MLP neurons of a small language model. Each row is named by its layer, matrix (gate and up: input weights) and neuron, and shows model dimensions 112-303. Each number is 500 + 50 x the weight over its row's rms, rounded and kept within 0 to 999. Numbers have three digits each. A neuron's up and down rows have the sign that makes its largest values positive.
Before each neuron's rows, "fires after" lists the tokens most often just before its 100 highest values on Wikipedia text that the model never trained on.

fires after: "\n", ",", "|", "-", "9"
L12.gate421:520567529464437495535608452503432531502512564511500417516501469522530541490395482476538544493407496492438472527545509582481456478533572543500486531481566500461568478487513532484522501486550490571501541496498561508602535463473474450490507519510454461494440506317553516601577509500615538490474495509551546495540464491447507491429538482537436508509436518490409472412508512422412547475525526555476474491541521558481450506492518532523574544520523549484412506562425477569502457477572546504496500454496502496423443526521471420568569464455439443491479446595565580539434599408374492562
L12.up421:541510568492481498516533553524603491446468571418556472559477577506527486570500526521466497495530516495508486580498530555509524457530493517467617467595403464403490413550515402483465401456492498503640598528505530571547514566455380483550514540497555513546571489449462518540480451415536465631495539579513614465440426541529504400617459542613465513561444562499585435431483526513472511523461465486538548571597485413482565445515473473542528609402457565578568596499537526439521518431517486526474462400532476528471455498555529482613533469419557453496521498520526439570479561520462493478

fires after: " St", "st", " st", "ac", "c", "ig"
L8.gate287:485527496517526535497511428525538463466436547545491506504497524393424533522537455510585610487451521491545523532533492513450447491467428431523425491487480481448436539493485498592449481549563487529453475472449473417499522518577446527541526414486400537475495481452425546576502536460522421459549528474436515521458545552407458514505417441477504492516496532488523519400437434508436490480481556551613468468555589444557497445455487672529429499429561508439478590532492566402551470587454573489391535479584438414546546462419524435514478487553560551523523549568435573594474461526521483448
L8.up287:523595472469480443521431458530502495379488508587643527507509588537443517542484489585451508542513470538496545414522418548521511557405468559618519558451470512431513590531477450558445513595632525542473470436516548436399559494535533602522482478527603390538565511560548502499553495562479571559532510545474561457547502552527495506458543566503485447478500477463485530449545432568526420439460490481550472486482562555627440519499445459444532533554411500409552506459415523443520517485505511440593506376463506472506379570480547401475465464497535568476562558485462464476539484469476513454

fires after: "m", "n", "r", "en", "f", "b"
L3.gate919:528477587555515476464502534484521553490579446529434484447441447459443576492462512504509584525475429465554512528583446525467465458458518474428489544493482527461503453523464545499551590561495463499512426461500496457585481535549557424513453455508506508437492534478497471538514466395492493466532474454449483527488473516400454439457454371418533523488406372452525531547497520538535563580516439485353532531565619545517487457444443434510598488542453483499563456510501415486495440511477565508472420485510495531496510499521519525507404505395489390382438415553549544515547526527488451551
L3.up919:433549460396434525527625449440482533481462512466469529515475520495518645471614476507605545490413495511529629505546490526529513487601400514505473545474562464461550568606482397634492538510510523525557419557457482477521487423461522482486470621537488491485530576387426495522477443465500575483502518461531525507477517515517509502393524446573525513514470541465498538485480485492513551555526471498620427504503442542377420535521515534537460377568433609484469396513595489464484518456517494498545507467511396524527487572454539445468496474459527484504520516482461522470517501522592353471

fires after: " G", " T", "G", " K", " N"
L6.gate192:425513484566516508612469476433512476540569434495506490538567506607438458456507567500405484450479502464481488625451561422541484521547533489441509494507574437566441445491497512543533437448475467526543476505407511613527500451484601528530587437514521538510494548470493427509518452553538431456563505492568491487583483469547532426496548504444478509475429480516483452528533538438537460475486424530566531515518489587501525600483493441496446473483519480497548481473532577486495469381502543471505457543535550559559441576515572497436518516436503526508511444511493462501526514499481491570
L6.up192:547522461498491491502423436538470516407400536475498462467513509484476483499472545547544529520488506498523482456532499471454559512512490542555450513471427534530542587401583495501479469497541481520533549544583468499378567547555556549545461509450527511605498463497541504542573522502454521516503478501581472543483501517470553504445538448512559479548509519507443515489466457503417480482460464402557460497554557562594440493471503530471469437420561478554604451480327698473609467562437507538447513535484454524482532576513531555450575463535529596561490538430451520497464654424558479552

fires after: " /", "A", "n", " N", "W", "R"
L3.gate738:455504453461509512457544462492535443563511506498478486487505515482512570451523536512514614484515558490515442588485586504530430429465445455447462490499488502457426534497460456590574534565544484563598487502521381508501527504418463584448475507555598567552411455534477474483521474521470477546464535511588561533595582514485611472492452536523561522564433538534475496501598491526502396512504463436491476563532587515529502517523551414580564590443394485575502505439407466566553506500471562399459451466561510527509579498430524414464536518453563531563450515482521552523583578457532544490
L3.up738:514490482517524490486526519517381434465585579486519430506533531551461514475530517552510547472496541520508429463503502556600523525526496413351418495591470415463431449473435469632621614466445442527593509517482379525501489508485535513506533533497572596673541526587503449500587581461392609476437541494597536480544525525521454495486443356503508504546451529496534493503547550512523493543563469539430522486518514532500520465521676467495531552532459506618539513452524484554519457525529446473531503518564470470471522520498483468439466535448573431488531526475543506423510543520473511447

fires after: "\n", "."
L4.gate307:479488432494457479539551509469485498449489443500523461554559473545560496470555422571444525412447497426588489480506535480487466496491476431536436417529555471513495392613459562382459504487573543531485464511518441530492448496386608493562512454466479506421505548555446524472512513529570450421435464503444551452515405508502474570595542477498488549494529433464489538521534439538456490421563486553520447557472486514509529472505453483586462488544571550552446540516529562508509515535526510502506488463590479540573512582452496469507527388475483512548494500494580477519477515516537515556
L4.up307:374513470529412484473459532487451490537470466481480472580543568482581494487515487580496533485509537518375442448427444502461519452401530542621483405439533539486420492608470538410420440502481412460537442567467468512497494479533463545476473441503481535371481485566430509467451360485528420430465487477488543480442559520521404567554566489413463512495531472545506468524539527410440471522456507426527473526518615456578477502465489504528510522491480561431535455420481532533515588527459463440533452511493450525574443478526478537630487505497460533428488485521436469538545537541560626539

fires after: " S", " d", " D", "s"
L4.gate1093:451515494592523546538485485513494485518511453532549532621488439542491412552481525545476519472547434417543456583424512393496391580536519435492527585465580401516511557498418477446468474499543564510522508569361440489630520511391600497429513423542407516506482533430545451491453562522498488527453468538470543532517465486583491483558605462550543491452475515528501530541535495419485479549572472452502576535486474544469517512597622554545448532527489522484526553466504539609467508469430523546449524515531540532549508543426583452535508459535454520517504477503512546545499554589472563563
L4.up1093:552430525468502517438515538547475540430493510460539437451464427400443585533500374498523453421390435442442491505500575589495412504571530497501503492523434554601466524553500504467514379487463534517428488537528479541580538566469527622496533441578492507433452471471444526408454517492432561495418468589450520497523505513581525541498553450520515464525428596541534556417515486597487510490476509562538557465534522475513435523467503524496493495471547527489479600525536519499528454499501541548562475495509531543501588508497455477445483499475509567591475455554450422533424608454543446537

fires after: " re", " ref", " com", " d", " f", " s"
L3.gate263:470476455572500513521509481531484540432586471562467592491585476428469442478456445489532554470563504470468541537509540613480493469451562504507604568507538449542448508501454416475533487541490556559509496470470465518605455478406476504512526531577477520496503557455498484476397566445495547580599558578505468495529443495534492548548490463590555453457386444441409542525584413531529420473535551496522488532513459506463503546517418503515427487490530511487495551580502548495445489497484594536437549525485478540526459496418530465455500483548502531476485454468504480477545613512485480449
L3.up263:555450461464571534508561508435473432465453451509526503510493422495539572441468543562470568526526499543514486618381496547510547458492542469487515455484546504490538444516499502483459489477586543485537515476523487489555496540521540500498544535488518520521460527450523456399456608594512449487566523521622423565523455458482496488405507443450459585496467560547498538535520494566613510560498489400423517573498459478557546467503494486463462628522501496523444587439558543581560536526450499551530517584434530555478494459595508452451508479566466533601461539481543536584523595501431453529

fires after: ".", " (", "|", "\n", "-", " \""
L9.gate1210:530523505440493437574529475529488527531529541528458482497490470536550390621524411480529516508475555437439386517487544457466465491407535480554488544524583513515501424523515549454555500529452567484470526398441557540442487441482408419443541569452434563607601463443522499531593493492502462465476476408495489458448452417498544450549492570540465469498566519457442533531506533499497604523527491438477534500489507405459503521494512534520593478431489562533427527451590549564402493474477567449457531470572581525597466531509459543389390511517502490505458553552482526459505527495525513537
L9.up1210:570498565480493459527478457512523427540573462504475566518496452476575554453470474539538461434412457510440504464524542468493485467576434549442476524487501476477527521469468566501345516455471435611584479582495402503551508546422477491506425401436525604477530485444442532569483432407503504429477482467448525361459421600599514559555542509525447461459495448549439469481601558489421515558424484470498547640532483408456500551448480518492452600426434500504356482534421528514447508530523513483480513498441501523482522520549452496489507554539526481516421466485496468523481486542468473509

fires after: " |", "|", "-", " the"
L9.gate788:548473457404514467526470513477438547434508468561404508480443424541488413518449512497527477482495571536457454466470407529581438488476485491488462522437550499540446469569514423437484501498509535519603485482487486577534467544571489549485524483414451544522442449550452482480504512406507544499430471484453443493457531590555543523539476544497479501562519499520481492443598521489429534543526535603586419531517431444440584467517481462442523539479515441492448558383508542448404374521482598475522511485434514532535547645524498539513458497461498481499475490568483504424408491640483490496
L9.up788:586552492483489537482462534457451427472482368508427490416548557523514502483535549468463474515489411449543526477492527447622396497422512543525364490385583583516499491545592583472480482541499458419516502399532495407600491503528456527470476472539529538449486488546516473534554515500483472477567581534533451532529559483595522557502495511508441456484617544511403554506507593513452449476478512461533455490485454480443499523434536490530495418483455524445412617494533381513497469520509462456486486500533541553510463560509468466572553492443525487480486495529514529491435436508431528529

fires after: " St", " W", "W", " L", " st", " w"
L6.gate417:483518599558493577526535525526546389497468574459542516587585482481483565487456472570540475482467556422552521565551409513493429531574394491467419481491547588549476503541498614495537485479429428515565490445520485450572423528486523536479423486417515475515620500544479649517493466466510547436603517478445556485548424532511533441459567416403622488473524470448550503496433512447477563535489475469560452437453578499384550575439483548436493540490534486507509523424553436528524467509491527466487536539422537484461430514456509391564437341463416533450469500524477517486450441535517533482
L6.up417:622541425435436453588471483521528380493529539456464503449485532487460424531510457510636581460486507462484561441588451583488552533444454516432488419568466518573473503539487454534468509517551485535545529475451426492361474471573499493654573459512620441593486524455499548448479460483422512542492572541510509478551600540522521522507466488530616520443437534498450536489567531498457469439445506469541429409446502515541529485479442514470491519498530459500540527493480501548439536491547527562466413469503560430485570468519467467552485472516499480464498470479454517421452508425445561350

fires after: " S", " F", " D", " T", " H", " E"
L4.gate940:395443461467474483537490594473503528539524472555578557602515463553522488526423428514399593458493447424511407593482447516561375529596503480529521492400442413508576436546511413480484434453543503510515444591407550518471536525405565430554536499485510524462539468534499510477492556636486480514528487545461534534518514555547550449449486474593466500473441474597481541488575540485545536446539461519498525538546594491514468486445461432458528564486412519499450587529483495615460498404478524417522584503445597546481471494472520427542486494479534551512541520517566451568573597573565465578
L4.up940:441482484594535579518462495525466492497583511478493410482535552507459392449526417509535490450535494481474570567447474554527509528468552516516523569532506409535500558507533504528543479556435575523493536445526507496501444544484518599583524560431483557588474471532487543395445547569441553478521430522514600605560496554470493506501498478457439493514615556502506529494539521447545493426474643480535525521462397503463511452456502548459512531513499416559515580564523448512472438520456517486482627499531561585407496519484462479562526573558433561510493517431552375494546578575412379485

fires after: "\n", " \"", " (", " un", "-", "/"
L12.gate581:520539477470384549550515464466520478431510539543507491506536453554544557532505548500542501527519521399413413467401499546589452499566484505585469446502593494544422540649532485587562394521484496547498587480504491524405509461512610519587434467414472524499471520389559476479488489391525500474544475463556391396540448482496452498492376499444473528489490477465490552341555471526470469516550527443539528493546496448450556572550567568508492522514518518525562552438506482586414470470511533524532468438558484431517498473478542431341585534535385468438555571507516540466499456502483530506
L12.up581:512565518484467414441501477453500497460508565485473531551588532577424542465420537592489470534454528511469396470442568492522541468453529515463579543428533402534448528596492418514481472481491501517494547484411514612580496417451492507487448553522423521486412507457499478601511542483419469558540486535433469406469604490460527468553512544546542468483486575473503520456602499509481503589531534515463478513486552464441477503525432510446482594522460522526452539586525439431587500414511517512439579535452534495442438488525554551450587482456516427430469518599509538461494440520525466403

fires after: "\n"
L8.gate458:527521576476456422502592522529552435545540452559514509548547581475424545506526453587450522514525499478431417406552479416482541536506549437511531447480554490468521426498557536501529541454501525518502470530458534552562522453500548555469489462559607436542448478513461537577547561453519486396533514484477533509605412590486388580485497413470471454611472438506519577597540385474350484520578474519445459498552557601531434538446520520594433521511564397447420511454503516484496517512521544508548591437558471453549441536440550465449502511473545540499509543488453444514401432546531516467
L8.up458:435511453529459514547535487420521533501472480457601484518539534487523432456484537531408501496515512526534614425484477509532532507369460520540511476501520415551405453507550477519493484483456388539575501594516455538472500493488535495522497526543497478398567529550452524527484471545463439440488570470492507488492547434552533621533502503508474526580499542463620541530514459423484542438480412565429469471515486494428524452435525452453441473544552560525447397498538556435490545432549505474555532481461441567521553497556499496638613394431472504561448427664479504505497457545508501480

fires after: "n", "h", "ph", "c", "f", "em"
L3.gate223:516563565420512542394501472462469444497500466535587494535608478567474553501581522577571486396493561456540517485463454466570458453538451525428613482502487521562451538630514559438513492547532448507526489576529501443501519543472429536505376459564530532480446501484485553424423583386535472524456461500567558463525444563556455421559466460445536569558446426436520439576527523490497545542608475592509466427391509516425492507475511516551457435610526551514491490516518431463511501426513512478529399387545508474577436542496614539518516461533611431388469499581585530423500491531503505501
L3.up223:577500495457476546494403458467531517606525621489539525488460543508530551495496520452495549467534453534494532528553485413573430489530424508453510488531425481455569515497388585599431601484542534536553399518530408521509495490566410547548497473491518397527443526466450453476451486458525514467467512520520550517561574527490457540551547468562458572523435385467453520466489475516525485612496461441447555526431504601511477431559530557465495405498512565545567447446477463428525518478495516440437396546487516516548547549497501506402461524474496486489457499612458566466522469518575456392

fires after: "m", "A", "h", "the", " M", "very"
L4.gate518:543606526510377514477558515527451492517503502600509491525576530518478445463493462515515474510426467524535396519464512485434535476517582498542468479512582541581517523481615431524499577540497415544518536516515501550632488513469437549493470512462402503542469524506508477487464550467596558489581452460501485467513598491563506491437412503557520473540455539542458471515493557487472499433525530536494375541465657511469496512492454493594511509468506457464471370448475460607466454499472534554439519462444482529530479503546483439660450451531506492532439474495492565474502499536565470501
L4.up518:556370462605507496490525451418435480497515416484475528436540601458535441529520488462530481576472495524464478487387541496511563466526560518499497486428534497533560554444489459524514470548477560480462547439539459506479565520508527583462446502433458476498554492612538422514491552416502491551503403472518449482588631506499408549478436489485558449498636538591471503484498516475508480533512545498494489614492516479514528515503577492594465497531487565428536492518561512445391453480527478597461475566505504400481511465482408425513465568483507528519476418429485476515570474540503484479

fires after: " (", "–", "\n", "-"
L4.gate265:491492457511639539499429391506488512511487561502606403518528491511521502461514496461517428419424561534482496506459566442539509385536553503504590554527527520405465460402468445564503418418482516557566457482471338484450361420532460467510566468512400509541475529490485478623465503479533500541504441534522480504468468504537447431523521432547551492599513583432456494517546412370441491472538495557573423523555493439519517561564591495644580520500609453493484533549443513519520496441503545555556554431540539505568483548422525570467465436559516563504421487549550531502472402469447507484
L4.up265:594558556481480550581530510481512563528658600497427468528559537442511574523445480460541451463518545560581511553455549533449558548544404545393482577544457404447428475479517621529584537477479458526522594396513493440487500592453515434485420636404488453504566496496499534486419511430451593480423533510518588553486487547439550457575530486420524487576559510527524453602489438507449502580527598533544539429569466443534510553485569473495502492457462483414475487499438496519514423485572517485442530479393525464454445490532558567385453484541526510418532439485558480489532487598504479484

fires after: " D", " S", " s", " F", " P", " H"
L4.gate1036:456507418507566489488531511514609487412477473511549534516501473445388496433528517549481535505433584504559434513389500515635469470520592431504533437412502449517516459559531419433519424533466532549515491504476474505509413491424472494450596474481424506439383525493595489477394521563505463557482449595460468469516456468563451455556471434537467480436523548512485436518525486476533488408554447533557437487460471495473456555544527624490521543579511485524546509547447509506478392579490558496556506475523508502531469470423558470553436416515540470493498458565516456553465464496477456658
L4.up1036:475501479532621459463544570463550492450482456469574570502432489539492422484517529533396516549409533482494456533443452515522435537556574380558645506413447538468529441433476439483492452467412519489550468451471488493493468518451435482489495460574383558484526465483537519484523490538502497620453428575411414484520525458551540508595453489522541444564471564579427502456465545527481565425510502499501503511475409510482490537509489490504478488514468499548537518586501489507463455599505466484577535466493530469453539419485513465482392440577641416568484512568499479510502560464500366591

fires after: " D", " d", " %", "ap", " App"
L4.gate631:438394506525564435532535461532521630549493486441454510512490481524556503517494482519448548482431512496570513537412482481582430530482512487518498473477469554438528502596529466522414451534525491531522506471512538451432508530489548608431583483492458538405449542374494524400524516575516487531467538499495397439497567442560506465525511506535508499519512492510544490478554525496482514525612528526506489515508444484538528473522543526548383508524428468571496520464535569413473529525493458511481560575601588534499496514532520530568521421588536460587595563574512442565494515483440520483
L4.up631:394410514514619470473502436535492561553501480433465507461532498508496435492520462551452555467390517494469514500432425529566412518483490591446508522465418544467516508527500555500413404531527433490449517460539530445526469510506594584419620427498475509413493500468491480422483567560465514528429512533421460495389543468527450495496466505448533518479444564491482534456533548483494499476557478533509441496498506545509546430457486548545430516522450498536441527500516554445472463540536561418425575511567579534516529493567500473529534512570515497583527584554450470518465496430407472505

fires after: " (", "-", "ot", " T", " cap"
L3.gate560:586493509378537493496405413614540435470466573506467410492600525516542456458502523585550536406473482580530514520535511470522518494423557540492391532570494486423533560507586496498500569513492468580466452572459365453455451444495536486566471542502497487627532506489552474533547546490575485484502447565550501465454413542509464626404557493620503498564413585464467467504430466474453469568561481494562465439534590516565471537494586466461563461501527493533469482560446620477491521488525498494483578554558575436549519546526488443504430436567478564480488498531487511527524481427490533532
L3.up560:532451527490540492504452521452503517523512525443374412510469525529503512473501505492429492546463532484517509426488508555428450502451519586485548547381494453502467557550518423539503448593478475438447478561569532471435481473495466500532517483471486492547538453468458485584571463402519411628513465468386524504526544584424400503581441412500392429542454478564578521421406494536480560427524514579523463518509557492549508651453441513509567368385459407520400512518451553474475459550456505535584551526624468408481526531459540488439527580510470529478487482448511425520456488585488509522

fires after: " f", " F", " P", " D", "D", " d"
L6.gate1144:545530614461539403463538523400526527430544555513528469457537506393447481424474519491454520507536509504591577510463519516561461566514454536426536497530535398555460401489492592561503524442495580512451517556453434504549531559481480498515593554525553448565400462496555493465475552535530522538498472554447447548501424568546487478508449492493491584505398468504508499457449408519487534511563475532545483482431440547443525589526539529499510610491501387545490432466498471477476459581567550474570512512466449555492449480516541504501496514531496507510455497584553523468497516535590437458
L6.up1144:456522544492520544532457417458521477502531551488526529484523487473544488473588439491412520458456479516585550646569456485511545482465449538570546401576511504529504454552531544479533635562562435559476492501524520498482478567485476488548451494540612590526528495541417589538571525503390518523527484457511533560576465562556515538503519544531502483561448435497495466523475517401388563501475580490456443570427585503558526540475487472481452480458545517495506452566524508511482444553554535573520527556507599546481551564502572471476556473439511457472477472454432419474537479496486525518

fires after: " ", "m", "\n", "200", "n"
L4.gate499:623508475561508516513539430628512623530614559539421476518518465520530543509505455475661524452543504548564473548568544395471547497500578465528434459568476531457520475498569563569550521462536522445531504541428573465492450487475549395465488486452491457543541477568522491529527408442542474454434497510548482526657468475496483532473518426441489468541542534510517494511474460479581503548495502514520550379567454481590460530448520577468446427544602430499506464453470507419527515511408523486498544518494494410496548498563494537438471469589459459466662526501471400542451482489376506552
L4.up499:559411515545499484553489540439515518512562524508385565533552553559571447489553457489530496447495526459482462474443440431423508518443579473497531478534524503487457436477462558515489572534587504470447462506481538493498512498412523611569513361580493516553481474526518478467539476427560494530446499490418500561562449526515513504562559475548627402516469514457398578504493475494435521513529538624414472535450452608529522524481540506566454540538509533528524414549534530417437547540416474498459424463482503462569561546569466470478467481535562522542529399515467497517451543498507505528

fires after: " (", "N", "–", "19", "I", "F"
L12.gate69:599412600550491598528511592607502503480523471492504556519589509474478502389508509517469596502465463541489484617478470472528452455429444589532477479488516375476546447511564475489511502565509500408518615477582539537417563477492542487490516474557504307577468450446488520493443500551433464520506503485517474398503508467491472561478643529492423510538423535449471509560532442481485511459509389547532479519451455460518508509555513512457543506517576486548418598418454495491506446496565517568508538434506546543386478434440465456489490470534416464505513439536509489418535498644514611497
L12.up69:592435531520517588519503525557505467537505510546545504597451477476452536485458538569514586430423514525453501654474407494533346449418410518485580442462553460427506415528542443419526552548564513467540533492494531489534509610529513465455484476479507492482498460463509542500440543450537444515449500600536527380489496556452499508523558471549426424538482627539494494541522494542445615517535446537553513494501524536513502557457464471480469458530512422522467466520544512516452303538488589521482438534502517542451477513426439517468514483528436457455526572523501485472494589654548517528

fires after: " D", "D", "G", " d", "em"
L3.gate718:570506520610500515506545492577477440498580511456503514479456532459435421521541453568515522401487520394612480515451450471571442568563479575595480617528485447510458553521508433540526421488512607520488531611448498485557509526565557532516516555461503502513465475482460510451473536473496450466536501537532566502479451525540533447471534549512545534446478405552587540449560479516457461524556517504515538513492498526561600482561476518500437574475482499601411516416468479436473458491466588482494460522597397573580497604577636466524497470579435455555481526502567420547598485557520545588
L3.up718:525553512517375534454509440533387442564423588528469569511507473499475445515481511507484480420558490448561555532569477433521486574468571527494439481408477488430445544477463423435422477461464501527525482591451351522576511531568527481518526424545524507450498450443448568529530442523441429446502543517524559523502533522583455479461422602548512534534411508509497495517565500511389464504512547411498499522586467509583407587543600381573522648461426491442444414468501486553487523460503503475439501567577534563573548521491542506524520484531543491540345442461434549468529513519585581502

fires after: ".", "-", " ", ":", "\n", "m"
L4.gate1108:397531424546507482548492467471499471508524469550516491544527575495488548528443475451478513487585538509531494397468524503508510525474457442466439448556555434465448464448547508527507485439493466581464485492510527591487475360450493370532490481466496480491511476474509451553514435520503474485467498465521489428540384442484358428496519469548532439484601586472501356559416506470538458382511548473488512380561417462483449441528479532529524555531543497431513422520537589504412557504540505520470486465464441485443461400443566512472525448560536480476484459506518505454447529534514443493
L4.up1108:414457408548603411529547454395558522489517472524426458555450561556482427560490474474429493582530549650482475485592470478494414595499521414373467607516493460408502454461528377474462539507586528496565448596473467461491471467512444456499509494576484517476499451510455464503569560563465469444501542449450424519448447466523467509445463435595567456537475519584498479540524482315445462413496538536513450489472476556535505421547483537572429539602480519461549473504554503437425537501517506462611529504445514487449538436559521465483459544545571474542574456553514555494548484500470553474

fires after: " G", "G", " T", " Per"
L6.gate1133:455419462501496575523537347481424459522561493480542578593528478535368478512473532444526518457493489543529395579440457443506391480543521510475495480510461495412493372472558488465536466459502509454597496570428558502522582456472609500550523465532542471522581492550503468524480498586482503471610483524483527515529487526525442483475618524531520551596551534528520515571446495540546494503612576443523541531442538432528491531476491524483523522424488515456491510583493562485480370463488559481512636576575533559529463562508627466484477430523412573614482498504458497518483438480584551505
L6.up1133:562442503477555455527406420519453461446470546454476473429527585528481420473483414471540523560450537564536469420582512532539423482422446549410452573431472490503450507487493490537479597556573562491407527532526425550450492464540627501532480449513564530490484500526530480569482420436504467403524532475545418485494505543486430526513516542563420459472481460420449364434515470491436443385448488497561513478504522495521426516463440503530521531603455535427540486492472621454492526516457518479538490443516589503478463485546499511490533514585506597525398491451515444526477550517404487480

fires after: "\n", "-", "==", " un", " ("
L12.gate1130:551495493558473526456617471494461491466551491549470519480540547537456540478546549530460461321472503521510577486538441490476545499432496441537510536508478458345541503552536450553598493466482558595498488514509458514545480426354482510537478512444463426493516495556486469514535516422468497526519500500460591595548407580492508490472447419626514474495475458496553502484496533430468498514574407469550535441503439446489491466573462540492612463567554520385405518559451466523537454383410497445491625452522555501506526512396562510506479394545474456436472501491582471473506577514540501477
L12.up1130:458535574492507607536519457465530538511512512506377448433494448526589516438664535573419495437574558592505567494535494557456574572606491517413473456537543602589424498549559484475456509515537637547475473489533545464476518507518531539450518544429525468447500460546522498367598534509448458395506504369434549459448500545480488563475521428463481490462525475555597563492536433514545472521520472526524558428503468590533445544417627491487535562531515464497405482551537532479507553587518461442523547434552627469490482472400554508587497646437430485517469424384482399541516471538433486507

fires after: ".", " in", "==", " of", "\n", " under"
L4.gate34:531506475482496516521496433550536456485475485409495443547582601524534605430527401632499489455411550515513475450436492429482536443366510550569496427540592475470494453554617489471511566436531460554455484486574437516516452504456515511479496504570483547441561500653506499507581498499517443481461509444552507535439526540477539515509459501473418528627529460491549470529539561508453467520427477508487495556488594510501536570434490493531578582432458500498514505408507571611482503478459499532436463568559562522551477580493515442569417423531444604461410504428523496536583578480462483548
L4.up34:530521441445459551515518434578515537479457442450482405552536511525537566472517429645566498419446563511490444457488490444480513406447478519559495461499576501497402460586589552451500534463556444544479473549533459571494436488473620546477527423528522523420516506617475527516501476453469496494431547470580570556488431517504523497471490414478483482559586461440528526506557498504450472474519493467554471552529565423518511556482447445504555511484508476539472508372440475498514474473537511492514501550523542567583454638496508450553469418513478593457455478519545437546506560518506500556

fires after: " (", " re", "-", " Re", " ref", " bel"
L6.gate393:607518540502475438499487510531522496420535514504507574441557522542449480513546450533496523545525600447478462499508501472472529507477503570470478461507550515483492520565487509469536544522397504477585547493416435485560486502447531551497499508413463483520533528392455515508486495460418471533493551544547426448493487507497536499585460534528500527570565431521501480455453575439480554501471500462517465487432453383451577601440480539416526452465537545497462613584497482562466280496504567496505555405505563523428588526551515516515508455563505526446505546383494481435503527574515449507
L6.up393:505428538459484502493623482448528478373487422480499536538508524499579499514625511600501536589528538465429550529548553490366437485499389512524477451615540609517471481522484520468519532489481468578594470466492535532508485463404584590513466514480551508582585499468483538467570550453470499538498449489511445481558533458555481506502576508588514442500526451590475454454452615482470495508462461508522488551510463448478553542444472517409519424438531521488558542539441532541494395500544514459443488539471507495381590513579454406482503449440606540391401513469498514524536510446554447512

fires after: "\n", "==", " ", " =="
L4.gate216:526468458473478578564552466561528523482495457541524397547473469482505540465426423520525466457468511509519484537446459435512497464558530469520502451470551474505383396574613526443563560455598480530542525627435427544552398432348542448486603447464508461526474512476482563591512497483520493390514448567533584449446432546538437523456483367539446549562417518471552428536517478468450510486526438534598450488559580529394375557520418458495425410498543485482436389492505581512489516511494524571516519541493449534532497551448523473430523408453408492488526507469556406519505549559531531569
L4.up216:489466462511498568569603523511485627462433403530519509607453393519551413520443496483475491502460491529489474543474524485491517471580517397548510510456515513469421437585565508492480473448562506506578526529499481485569414452419539482520622461499486503517407455538509600508487503546535493423475480574518527535401430499609487548464452459551537532513385564492473470503538515440497523466519451515632459524503571515437428480541437474534386452542479449538444411472523550467531572468495472529545576562486428570533461510459441449480457482437421452573479531481562466574516467556564542540

fires after: " 3", " 4", " 2", " (", " 5", "–"
L12.gate896:517473515478536506534520589504496513434592446481483413512547563530483528466503435488439510524477544556574477574531495468558496392565526576564512576573533496502555538435558467447573536560521543530498448431572441496400454534403507518520513475508419460606474517437588513533468468515458581558531523507603495528482499485516468595492537498587455491515427486504476503508576485503564531519544452521517457482462413516501529597456528453393505491479547470443601532473453543512518399512463504507456546515476518484425434635451537556351484534497532546490466536562454506534530534566415507594
L12.up896:522467476559476526475543531551549503509538527427440522521407536437506528523503422514531508428485462498439553563542450447528535427463523493467534577450531476492483532474487461498517494539600583587547447521518487457492563486432540498489546553522549428451540507419554526601490469410487514445531540543527428460414496551545438470573458471573465578528379528548494519442508473568549509539566486443505612576487592539385480504456470517489526447524454421446476537478378495595505434401410531533340484487468455463520463450451457471417488553598560521434522499600543528465533543571429508568

fires after: "S", "L", "R", "A", "C"
L4.gate738:367454480445509497477661580515520526538488480521505573510527590420511452459544454418418589480510508513634379463483490548549329504448509463533443505534482502507553440464483495421565518514587495515564492542492444516511504452476434473490517497558461496544431415518537474487519526519530488511534530539579492591461592472570461480493385550549459468470439525493462527564641487398498494494515435543498400517435521511406467553552557466511561500514393506538502507557430448577489521458524508446527472494558499446481507453468487445585496572425572490559520581494531570505536526561538539545
L4.up738:491526463580476548506529556541550514426466484500521484478521548507498461445482452475525548478498594540515511503513537625502460533498575438507513450504487501594512528470564510486505478615494432514571519498555453514462437524372473477478542606537523554548546438549497558508542549618509501529517597530571525486521592537529499465526349436422457608494479514517450571522546522435498558484502477500423388531457536468484515530477512463543548461528422390619560518582523455606582474491524468456569584529451378451483527513479458378566548504473519504504579484460416492503472458587397544499